From a checkpoint of a small transformer trained on Wikipedia.
Size: 10 layers, width 640, 10 heads of 64, MLP 2560 SwiGLU, vocabulary 13513, 74.2M parameters.
Architecture: LayerNorm before each block, rotary positions.
Training: a variant of Muon for these matrices, 861M tokens, 6567 steps.
MLP neurons of a small language model. Each row is named by its layer, matrix (gate and up: input weights) and neuron, and shows model dimensions 368-623. Each number is 128 + 32 x the weight over its row's rms, rounded and kept within 0 to 255. Numbers have three digits each. A neuron's up and down rows have the sign that makes its largest values positive.
Before each neuron's rows, "fires in" lists the words (lower case) most often at its 100 highest values on Wikipedia text that the model never trained on. A number after a token or word is its count.

fires in: "can" 23, "may" 15, "shue" 10, "goes" 5, "fiscal" 4, "sociology" 4
L2.gate2557:111167135125130088149141064168115113132152136155083151121116099091119168121127133158110088045132105118129129076174153138109132132127180073150101163097165139064109118102139106091139102103131097120120108164107122060138149084102130070137119168161121163197158085142077196114156143116186170122172139128113147109144131140119175074092126164169131118083166114065094103146092142127134143129127078124156175152193143106150064136135152159174138122096088080118116129163172076116129142085101133113140136138138171104095132104116126123108150114142220137129172149050122146132054161096129100152171160030119155091123114151193104131091154110097113122122098140000112121140128103094102127152137158116121092198157127050143084141137134178091167136156135096126144119122126161109130200157152145
L2.up2557:151131108187087105123087155139157120115147079154104143127146132148095083127144113126080110107163112159138127154135047098111064128161111036057086073135195186203133189098154139133146075102175137081141113139099142124115136136136151143153098139205121204121089111084175120091105088122144159058174039084167128141097128163077149087169057138173119114120093158090145122109114166096158129118155151092138089149189121189125092138178137108170158128144109098070128154125148114110158126126079125162159116138103182084103089070119176097120149157096154119115105107115170086145127146160162106150126151149196168127132080173084115116123101185123166117135084155157178062080178115110129130202115118123121137179122123126088088111191102065116100136110126179142100070133151118096097116095120109

fires in: "of" 17, "many" 10, "several" 10, "few" 7, "some" 5, "numerous" 4
L2.gate198:116142135109141141162161040127078194141107169135126116156121155108101120081099181122119128136141157136105112188113164067108103131104150097099169133104138126214169137085141159126098111081139129132094158109139149126167111118144126141111136138150116063123113143104112112159176160108093096118170147134098106128144146187102160092103079134107139165071113108156121169198103136162092099099126167108099096157102124081106127137108143175134136087099119116158145102149167128073171108142115145125158118105144104143062094126160066109107096173089141142190215131161180114176122087117183165116140144086111096143099110165107158073118149160160110144109113114135084100097100093152126138101085169126133122175099096160146087120162063083145093110118106074155166060103179076131159173136112154
L2.up198:175148121189130084146148144169184176153140151111087146101129128210145152073137084152164104162078112088128114137214097142158139191134128178112112161140163163060075098072120111164166135123056105174119142088063104141121126088161139106107131148128145188116150168144126173139115133147158142151092131082121113152109107161073141158158095149119132098134145120096096186102098111141160079117101048147101125130111104069168144095169123159141140135184115131169125122069172109174124128127075106175053170114156160130101136181109171109137086112119114121125165084124123134156125144095145161190177137072144114102110070112115166063123105124166104103140131092143032143168140215057058125139193117134134129148106167131159114111138135077106161071170095077135082126119109122127084107162116082

fires in: "career" 26, "school" 23, "home" 9, "training" 6, "degree" 5, "course" 4
L2.gate513:147093122172146128093192143164162103126147100115134138177182151154146116191093109128162143083121127084160118169197123091139140131109119168167193125132075118113110176112109115141130136156067121110097170069157130155181165133078177114077102126144121125139131092076169100167129171145136135118149130136106167137201167142159113107152164110110144079166138145138156145111135061119125065138138161102163171164130161164179114123126122082079155165154128128181122199105112165096161088117144101131097114139146151127140090090130133160128092071120108096148123153141108120140155122132113168087106089133145173142059094128118139114163158125115166111095170097133138117069164135114124144120139134174158171156149170121120169125162103121098075155075132211112127150079151084093143098085084096
L2.up513:215085176168141141096159132070173160136146107111158101107146163196106116137114112164131146131101118082162147147135109119180172117100145133165099140124175137132103100128132156156086135109065101130102105113123133122153135133111104155137172118080124165123149166061141050145114069117176094130165122092110122136107097156186154109144135092155059139073131134121175209153120102115106113134142157104151100183111149119191121161140110097130141138155098138140134146177152165159094078106171142116135107168083116168099116099112105128088136129166127118099116099153139144139205125127164120125117115151219136125145173130093117131173166061150144128157151107177140106119162049190103100178127161150130122154144146140148187112120113146157104160083109161108149136060093120119111118108085083

fires in: "season" 38, "seasons" 6, "years" 5, "year" 5, "kemény" 4, "region" 4
L2.gate1221:195165090190137135158089154137119103181105123112132176175149079168126113217083106130178101158143121154123098132140112125128121081125126143184181158102189081130086131145059109236199157091126123093210077163130174108072140175131121135150175107154127098132149075139084155096176193156108075156121147162126144119174140136131121119186089154133096124140110134126097117171103146092154107144135148112104119138143160096235131100140126154112064029143187150072133133133136143133114079224149137099063133073134148100113149133168146145133060105128102109117141121112196111123099183074119169135118151111102115061155148128078171103094120175089184138113071132172132170116114136131151131056069067124127071095151148145098169067115068086126117121107135106124089086063138122111157173121091146
L2.up1221:150201148118157142136064152181134143133097122121138115109161111114097175226139121177202151127084120131101119133134049124124126096088073169138133140124123065168086112184106120144137081102141130120085145126122085102135168127083150103125125200122140091183141134134116063151123162163132150150102134185094158121081123127170120142184069128120169151106117181127079156132086126135196060094146161131139147135070126149126171133143108167121133149192156116108158124097148143136099112182219137110129084192162161078097095125144113057081121135159105127083178145142091138201130113169159156107117133121123128136115067087103111071094042157146122106165095126125110157174161125115128186132180091121144070098170184145123093120096111134099142137138136104146159120134096153085126066160176110

fires in: "some" 43, "several" 13, "many" 11, "heavy" 8, "certain" 6, "particular" 4
L2.gate1347:115094135095095065137136076145113148194123060102100119069206152136114141093095170100111190112075052137169111107163113108104151118188173110121138123151110135099122165142113130156108098127101115174133112172136135161163103102100139127159108120143066180131111126136117081160174124108099112101118136152097125115171074130132174103111173109084140157143119151085127122163082142150108070142141139117141151127089130090157147163141114224123135112129058052155110109117089152104094153075184159081099135143098123139132106161151101111098192121128165111101103144124175107105114094117135110145136111178108097103170150090068108139111066187194163099126099117107163174083151145115117065080184083100141133120105124100163139101151130183125156141122102124138131090106103094143171119127118101
L2.up1347:139157141168176179118169089148114080159084124137140147067087104118152137164122172077118209128108117147202161116151151094108095113252117046124096090134138168112203113170187150156113093140076110157154167140128162114147127072138158083135126127145104101168126169124077125182155102134171120128077111086147132118140208116135130155119175090119175181089074129154142118088050117132153138125124116144157141194186126096121161072092110145168140067178150147139094118082107147133118196125145111112134113121068146121101146139122128170103082099142121140109082097127182126099075141091148134141105142153120117066116116131085081125119111152127112137134093121120200119141075084144111214164123174082101137128121113132130101147132195139151153093102149117128114148113129080097154161065053109

fires in: "one" 29, "member" 13, "two" 8, "sub" 7
L2.gate1039:112125086111140081110152179118091115135139127157159070114156135153144111089081118112157107092165127185125190147185101151092157182148112143103134112080164131112109189139145122146080101170090153139113114141126125126082133074100102179168105102144100147130132141138189130146088101135092167095121139127081134125152120132096118112177110146108117124080117190087070157153105100136132125144067126142215167126128208086108085140123098144086141165137142125121088127151097168165128126024078129131131112112095132111163109157117114148106090138088102142182099153148091132139135148105129184140107125108129110109122092062134143099099160147126134164067156131121108107104084110123168150153034086118193109117107107160123132119131161140128123140142130116123152100112133138128120173159122128
L2.up1039:149092069114105104090110143135171141062148122115123145116147067113108102100119171179152157183108109135133169116109152135114179096155190104141097082145135159038143145139198121170107121110155080137129147134112131132103116211122129146157135073174135151148131135113113163132126155154133120138173169092206112132159126186157143113126176129116128170196063115119147195117123113091129202102156089106156166139136146135116147134120119103170110124095097109119036109115180129129142080141129111109114119116174033137087122159022100123179184119127128124155125128099125142143130166134154121123164147154129165144114153091118205084162148111116125119145164156157092152147177061174123177092198182092140144147157123129149109152166162137129101115172147153163105179121085103172063124154092081

fires in: "their" 14, "were" 13, "are" 8, "each" 7, "notable" 4, "includes" 4
L2.gate2403:090169124124139132114081163102141094100163140107205112198131125183076145136120113063173131132113134156120114152137078138141150132127149137063128126073102117157112109102109180109117078134136136129185081116088126093127059132194113060125096162141102125120119148120154143105107094098154095164077119035125158087150111132192124166154129119095065164120127128120181179163162154155101153110150124129145095079128153126166162176154119086089098119153095085174121132099162137136157110107136120156173178115149170173164081135106108106170114110090135221150121135167091118123097130160179137103125172159142069122133095130052142184083114125125165094156129130108070126091138132147077095094129173115157103116130142162152054148135090169081182162137096090151125165136124163114118170159138133
L2.up2403:151116121125125128149150122095109101138133083065165099179116126101160171127138135082199156174124136128116085178102150143144158160109120123161144134047129181157088143090112132161180164148122148152172173103138157096116086107108104166170107100114086120130137127133101164082148203133133111149095170133095096080153135123157129158115149095129139153105086126116137150096106129171113127098155096149126150148161146066105112138158076160137132089078097163120083108130182040209118097064156109052147094124108119105121092125094133108109099094139139154158107133109060105123125090155139112154151110151146129183135097117110123137073166106105158142154125123155091039181204114170145076143196132115116065068073111128076136124094107099106107072124136139140140095120153120160122162130134122

fires in: "released" 29, "published" 14, "with" 12, "of" 5
L2.gate1568:128135107138089143101141137143110157146107142122156132190164116060145109110166147066114166087119121140119171142137084116063145132136094121069173169135077158110151145153126116165121137104093114147132085114204059130102131104145151072146154195119141142094144160169191113132122095094140152181088114148201154167084113154081165156155137118085124111108170140081099169162081086159119163127131095162138162161106147178078159065125141115131177102112134106093116170141082081152122105084158132110109093082180089181168148123136090135159142194143082168097156076151070115118129075129197132176113131136127132102135092160196161126182130088095204139191105120112088141164149061136123206132145078131144123113123093082100084150072130120110094113136120113078133141158129123116104095147133108
L2.up1568:115126111113069113092153142102172129149157148138153106159150115116122152134111151130160174102097190112150145099125103170121160122199122131122142139120091131138116134106125097176093114135164114145137140078125105153124140111153130153095112120146042134173058096125163092124157139072223124158114148093162112082139135122097101095138133076082132124095135148123134153118190124086103138161116132133087081115162161129081131097087115184163096117122120151145131123107153114062095133152134138149122102129175048159085113181081108180126193155113068081091098194169153099183112139080127101163094161074121088138129141177117154089178116093105133148111144114091102126100137101093145133108084136085096146087168150129060161126087090175091122116148082116143080124165139149109111145108107052

fires in: "with" 98
L2.gate993:149113133106139157083086123144111101135148074083141173087115127134164099140102103138163161161140117128089144113131135126149129171110093153159157088112164139169135137133115194204123120187150107146131118121133173164060175122162145153069095105118082155140111168086130201171208084124127132108105138116147123138153081134172115106121084094102171103197150150136157162127117153113120181126115136101148165195161184180095155066099138136198134148148168063143174084134147104071081081186088140115110079192167092101099155119148066131092084130071183050091094064139137136133158106199114135076081200178178134094133093092106131179171161152152171164131134130109108155145154161126180140112128138102120143096165137095153110107093145133081090155114136146124081088146097152179119138172112125
L2.up993:158093139110188178096126085135104137172129135113136133109110136123136151128132059152090110112095120173136163155157151092105155150136149137145135141150168138125106142129090158182088153117100110107156126140130137138099179135083156085097220069104046155122044133136152182196190090065144113156133130129183127103155168099131108111112123138102164114170192148172147138119157155101112202132138125137164155101124090148094178117134140136165152168156191141149107130159134052168088054131140114139129065156125103084122087154147072121137193114060117107108135163156084139136073131123125125121114146100142069132078164113147117157189122120149197154105154139128132174135163134150166105166165132080090173104163125140128124099061075169107148142073174129120135138155064106065145146131069111

fires in: "hockey" 14, "football" 13, "guitar" 10, "golf" 7, "gymnastics" 6, "baseball" 6
L2.gate394:146164169119156123128121070111164173139113099145145104121088137118136146131041085095137109088152161153117060145127155120178117140105071101138160098096105163201139181087168151126134143115157137213172132088112058144110127131078169177097121045086188105140132134063090132152095108154085120153154155156125095164071085111165182122121164096029103135087107077086099101109081123125136187103109108121123094091128193090142094160157081147077102108105140093103185115159152132119162098081088164173163132172148150185099097096141131127206133188145110146169130114091127117124165146170110114143134121143169151064117121103146152109186103113105117155159118123137093092063105122193164164097135102158156118092097133096149112049114103145102113108165095178172106147127145135107161124102128095
L2.up394:058078172089119145151160120100099154135143172129130124069110154168098118103117168182134137126201083160172097098093092149127110177128123112146179104156117150120123188063191117120104182106125163169169116153097128181049147139095138158158183163091106099131118094137111139154122082096112107076159106121077099093116074076114116112129062196096114112077108084102084139115081090185150163090119161143147100141144154123145093147167122073112137088130131131153156106135151120124136106109136140142142098151149162166083141169135200201102090136138110128146126140106142138155128144180112110070047166119094119097187119097154130067154056173151133152183144169098128136080155176173183186150115071139088103072124143110107091070138073129145153096122145177130163134172089145118163095097130096

fires in: "number" 38, "salem" 5, "plenipotentiary" 4, "points" 4
L2.gate1631:149167102111139168149127090096136196150198065149103172135097062120156069130128082131143114119130135130139119118129133092113140149209096174137162160131140125196115100147113090152125092104089149118109160131145124113130176079143074138060148069108083148132162123118137161115082153119119163098085128117135096120155178146118155109159135101129168116109166129121122118150101156178114116205165052107095159116135146077141128103103120181099130112135180112180127106155144149180129197075125151155123147149097092120108078114139104124128157123098140130154116116170129088172077100102132057060104130077150150169129144123084153091153073089113102120145131057128160104141156117121144120135147163087091167117104146097085106167105111128112128083114148122128127103094139182145114082117120134
L2.up1631:124088097136086192104122167144152130091112064101146159148129125164182108110143152115100138190168078150157098178119108073179119086153110130108091105193108144089082155114118149086172122128068059170159085157154171135095139125099087178165176185135089123109108113092179064101138110074156064075104159078112118067105070069084141145150121051096145149142111082135147079117109156139115139175120105091170096095077095155177100102098088101096137130148117166139064148168136154121098146146125137099124138065100134194168112075103185127125132134151116119100138117173099155081107130109151034105162093126108155149168116155097079101119118078140134165167155125138124161137181110152081137129125187133198085197111124102122165161100084121111067123114108116123151132130078147122146137143127143

fires in: "film" 22, "river" 16, "street" 16, "creek" 14, "stadium" 14
L2.gate1627:176123099179193119111131140071152157117098157194126129173100147099083160106152144127112161095129125149110223160131153194120198143136159144106124139099126109129153119158122112084183145150102105115140181130148173146144153173103146073152177122150137124141130146126123088136127131141129090115146138128072095132061131200135125130181177085125157125107111155086117123120128116106138089143118168200093125126068146180119105111133151110057180099120112167185085125112169118126093095138185177125167098115110125110121125150141134111116116139108072183144154166124140072152112104153169155139112095112080060082086255133153156165137127141129123091110101154148101118155074098202175161142151151080112138127126078118072183141128103164101109081107148121151148134146130135090098119163120155
L2.up1627:166037132135151113101080150151148116163132211168134185128092129113117086117204122052098098053084168188029163157117126190177117172137129172126153070179127155079132132168152144124217167113135154116131108105152099186068124122114182094134170111156135141130141186127174104111194117138125117116140165121167068170110117147148120174123140123146166104114086158100117117137159125097137126076084120135089053114120166124192077076137181139129080120091120112090101145166103145102147142121075103174137127122129139081125149075144139090101090142135131107124093162120179087106157069147151100174132110108160096081103192114126121077168109146125093064036097145123134101122140125201118148106122141081121179119038114086166113170112109139080142130085161138200137173158098099170119163143082110

fires in: "state" 44, "war" 17, "mausoleum" 5
L2.gate839:129121125115157150130108140088155140107057161128142088154140100108078122174102160097069088138056191154100122134140090170208160139107111125153122103121126128162120125134084087153121135153081166173106066090168109125090121088103116165116174124183161158121133127157150168096129141104145081090159129134095128147155143125116089128109139124073117169165136070124118039126146104113156193071173158096104155110097176127073116129143168046155122103108128158077106086084102147079140173115111131090068137086127085172148098125126135080158153136138166099095132112156150105099114124130142117079165111127101107142156107134169094128153117050101177066133152056133125170140092091106163121212106136099101061116129128159107127116106104127156052149165161114110123122111156075090151161086175115
L2.up839:099081117174130091108186178120154135145144121158149113096118155052105160130105115103079139132104125163139179139166145090102106096130075156111082153122119185069077161089097141205105189215073106111166170141065131119070156106100132098097152141091157071118118114096182118111097136128095136129109069098126121116155159130085163161189149144152130069142125127144146142154134159170090106164123128149115137103095103140127137074151131141128114078123075096103186085154125131118104177127130099109126138143123114152102145166145112128103119101119131127096129143141152103178136114112128097102064071135096174133141103090156186135145158079153106169153134136124131161095121134138114114089134090102167147140129171167117113168133106168190133139139140158169131118085101194140084132137142142

fires in: "a" 47, "dish" 5
L2.gate238:110126144116137077138092162129095150132135129143059102175058122069127117138081115075121174120123124073097127113115160118094103144127131123163148136046158154115103074092167110072181156139135098131164086156101106141145129157112137091173143167151104093104159113161130204120146126079156127077124127109171121086163167127136152176140113114128118101129218113143110146106108081171119126083125134221139155137155100158154112102174105138104111190085128119062091076184125177110167089140063147091103147128172133130133081137025097131152082128164140140113150145133136089147131112136169235098138156174133140134157142159073084142109102153141115104194140118153166118075131127140139111129114059152147087121114133139134190154166103117125125161123132209100068099142110151169192089101122201
L2.up238:080033130108123161135114171076119068140158159185079103155114177094094182162113109085104143146155145047127168194161113106106171101137139191149195126118092143137107131205109127159130160153197124095157102129109218087139058159042141134118145112183105136121066097104101121148100089075110072174112163139105155144146120109146074098127155116116084091087128127147100149075142173114142101108146077170137141125202148160143159092130152072144106194105151104131120174118150169133156133114118103152135144104160154116129121112153148141138128102123136128138154105158187116057120131131182172132108163140127096148130146183135151143108133122100166150150141117102130132168133098099054166126108068126154135104134166109151129052156140166146113157192165165110067188162085134132168189125160122

fires in: "on" 40, "along" 17, "upon" 14, "off" 10
L2.gate17:113094163088122109101129168138122158139101094112156107121083134151131110072096090134137143161142128110119155116160149112141111159142135123136130084185107136095180086158181166203132115120107119157127095126059065153133054194097065160210081076089088121090181152170196161137134117120088144079120113099125140163136113127152101148104142065127148126055162133180173115156123111161102183112151068101143137124146143072094131132129106134146165168136123197104091131134123106122132076144161143120049111110125121162134106128155108134101158118055139144131079143151118115159146109119130142148132153139098131093172107132121073069140121115142140097085158129081194129113138117140089081168039105135115064093147150143109106074116152194090131138087104073097120095156127126044168141130118080
L2.up17:112109176124194197113089116173126077137101124112084114114115163143157112139152089114131155186118144135143141127128090106079094122139106099134083127157097154026148111158124137143112155139123066111150165112090083116191126135158081137186109073172096071125142104110168167052155160112134143143176129077113138112131127128186123103078181119080113108107137119183111153196136128147091132096145102089157179115086073127101126111088148082116136097151094142137137119136108136119086091153143133196062109176137126144103085146083077131112140139090123180153086155148147128125092160183134164119198106153138142133160093128153120072145141104151170171078121118115168078133121114151050125099094127101053090101181192084161078157066126155086120110089117200127129123144060157157164131100144181

fires in: "in" 36, "only" 14, "with" 9, "within" 8, "over" 5, "while" 5
L2.gate1079:142145135143131144124130141109146095095130114053159115108216143185118139146147104154147141156124122116135112072154158127097155130116080076131191133058089152192090166169082107140134157093177102081109137125193148140167072108157139170188071141150135143193139108187111128152145121152120133103156197169129086146132087123094193153129110106156054144138170126165125103120173117122163092094161162082100120101142119137135109109165118093160089073072094124198159115132161137063125117140147099133103118160155091134085080115092121096105127143166076089081118123183104057163094130073097062139145117108175159115080104119159166141093138131104185136156088148096108134205168126177136184128129116112129137164085151091165121143102160084107170186093066128073129158070083085142133138203119109
L2.up1079:170166117147119113105138166117097127085166080139116133136097084141100126126116109085136159112098118138118156145148133085168104124136098138111080149083166109109175161164098137124120086137149080152106109182161130097162110122138158139111147124103169091138111124089118156105122174108159126146154085180102124085150155124192094052171197116129116130157101147162102100087127077110174182146075108154153092083135118116130176155166067132161104184146081128150121141103161152115130172114144089088179113154148218080127117146136146136123151080128166141083188173144132085136158132146081096122127138128119078122109164096143102175143079148113125161155059152123160228148068069063082152152097224203054161114239171130115182105105125134169076148118138122128093093168135071135120148095158125

fires in: "main" 23, "third" 10, "directly" 7, "central" 6, "front" 5, "next" 5
L2.gate2085:100153158099129148157135136112122116096138218108098122119121071094129177071119146221116114169095088109109133093102088111099203120154142063138130062109145151124128140123158154105157139120140144122117124095151116074107106119141065086113141080086148128128149131083096049041151097138140177054131147098118088076098142136064162166154134120115107127050108159123157109073195136170161158190122112105153160150131137136139094084127119188155185095131127146139171124133112174089144093119134139182220147087112125162129155121125117154109160109089167112180167092133121112165100130109112127140089114038145112101099115147100089084103109141127097109147170137145129134110165138127159059086114094108120109087116137128078141126112162145137087149198112156122109147108148120134190130101062173
L2.up2085:196163069142080099151129160103159129094122147146162171148104154157094160084088145206087135100167121088053134124163185057108139124144144050085091133108108142105162131168130090116176162096061152139116168123065107161132126145151161086166112072120067146144155078102108084144144130064147120170135044134091121108134098140159110169116134159108126101088179121172090086133212140153119155182124143127150144145096192163167163174108116139180155082163154108136156164127154177140119120131115091105137134105126102120145164135093137141146156150191145098111123095180083039149097137172165131059115132184104158137152064166139158144148150154110135100146125144149196125110110108168146125099124097105100141033103138129099118137115158102143129146141106145168136099155192083121138085167060177

fires in: "the" 59, "not" 9, "of" 4, "main" 4
L2.gate1836:196163101138120113142117174134146195085173150113091174083145151094131132203094104113123096148146136188066116160156093155147142154154150124170140146139121113164140124132083019144134092118072171143143170121129084078056139092141128120154184064065140139158124149122094106104166062102117123136140131161115140148101151118177123149113113115093093112137139120102142107107112152069103108104109149170089122141185125067152104080153057155156119099088125169156068081043130131122083160100110142116105108084117124049185101178118183123173194182086122142138175099127166117104103200166087108196067084059145162086145081067096115136145170128084097091097074122097145106091166106121109104116154135164157177101125174092186163051161187145136132075174153111120173092155149146152103166147141106
L2.up1836:121143042188159153095130091133183110146152166133146096079146122108090117161103115146200109130103183198095096134094111141118137167139138119164196112115133169118160082139089090130163083162119144061147140153131139157151131093124090095102109136168116130161132139118145113090163112146160148099139097135074111085134163127069169118087165217109108113126086061172153160123098181160125107105080126199106146149093110077081083147050182130133075132219085149078151146182128120141061144152100181137144143163058101171147095046143162098139143159140125091131124131126092092171110189113185121125165132103142161072075050101130193120096125168139121070124152129108137138121160095133086116125177104112111159129139138141105157150201197121127119115140152113163123164112108164144134170106154150

fires in: "was" 63, "did" 6, "were" 5
L2.gate610:098157084081086154151188144101150159112116146163095140160145115171079114064117172187180113126132150090124194201150181137100091127140114164169140173141125171109109093178198121113148126109079175158132104125110142133148125179145128207150142159159138111163041061153149087105138117125137140116104132060110064194112129156153096154067164148129160137084170097138145156092124143170109168146161190114102107145124153089216152108113122127063097089123150128099102088135121110152170114100116166079114136168099122107076136145120147148109098126207173211165122059141139109105194098017135087163125180092109109071189155190098109149096125159164081175122161111116165177129135060105127105141139153095107103148120124135127131056116115068131155122160189147074130109112097086159091156091140124
L2.up610:140150135109120145100080186123119139095118129120168120077162136143126070106148146095119143124084151113158059138158095142085123158130138157103153098133113110107166110117123127089142151132149122147127101162123185138151096115138114128153134102065093109170150101102095132095161120187141044105122135112137110153125112173163102117113214054134137143137179114083231096090154181160107109125129106128115154185092161164074136131102111129100135191122144116207133122067136124161165123099129114088115066054155121188103192149179151123178105122090092133055096073208089135149102134138129104154151113162154108080109155168146067133171141155079152114133126116145069107091152146146094124172119130145094088129089155119103113103109130071089137073127126123052149075094139163159088136051173098

fires in: "law" 21, "blood" 8, "pre" 7, "would" 7, "on" 6, "said" 4
L2.gate1780:142115166199107176162103140082157170131115138107096115115116136085126148158119155145136089117151173128174105135097088057083070066126177148102194105178128105195088142115081146092168139124124121069158145122078118138103122173097148080140145158142092140136093136156115174081161163164179115143158124149177097187163124091057134129122134120096124165077141122155121119108160185184135118146135090123137071199165136128139045135151120110096137133131079151139095165038107136073065117169108133172120138143107136130105084103112082111132165142118068093129098139176178176179107213108098105121102172115145132125173121152096127174116083110183185097153091114127105137109085125086123119139160130143088087175117074107145158151094048130160196110066104105143138119108110149088149084155089137
L2.up1780:145071091177173158157089118061062136159201117139124128158105111109102170094117093091105057132105172114151116124166099144186144190119094130143148110143076112161169125150121058110107088119096133095144132143143076098116138111186141139163140133113133119200129085149129116091172164138132176125118113192131146174078149138112107119114153169108152214091085152161090105133105139092108114158083138144113085151144164152150187086104129144149117117067115141154131123114147108168107101107141143122061238157144143104165083195083191151150131095166115097160123151108193125087147165070173150135111102137095161150037118112136120096127152055091106136092121146129095133110167102175156124135103149093124120175168094153140136110105085200134104114122131189115153096102134099156082113177099163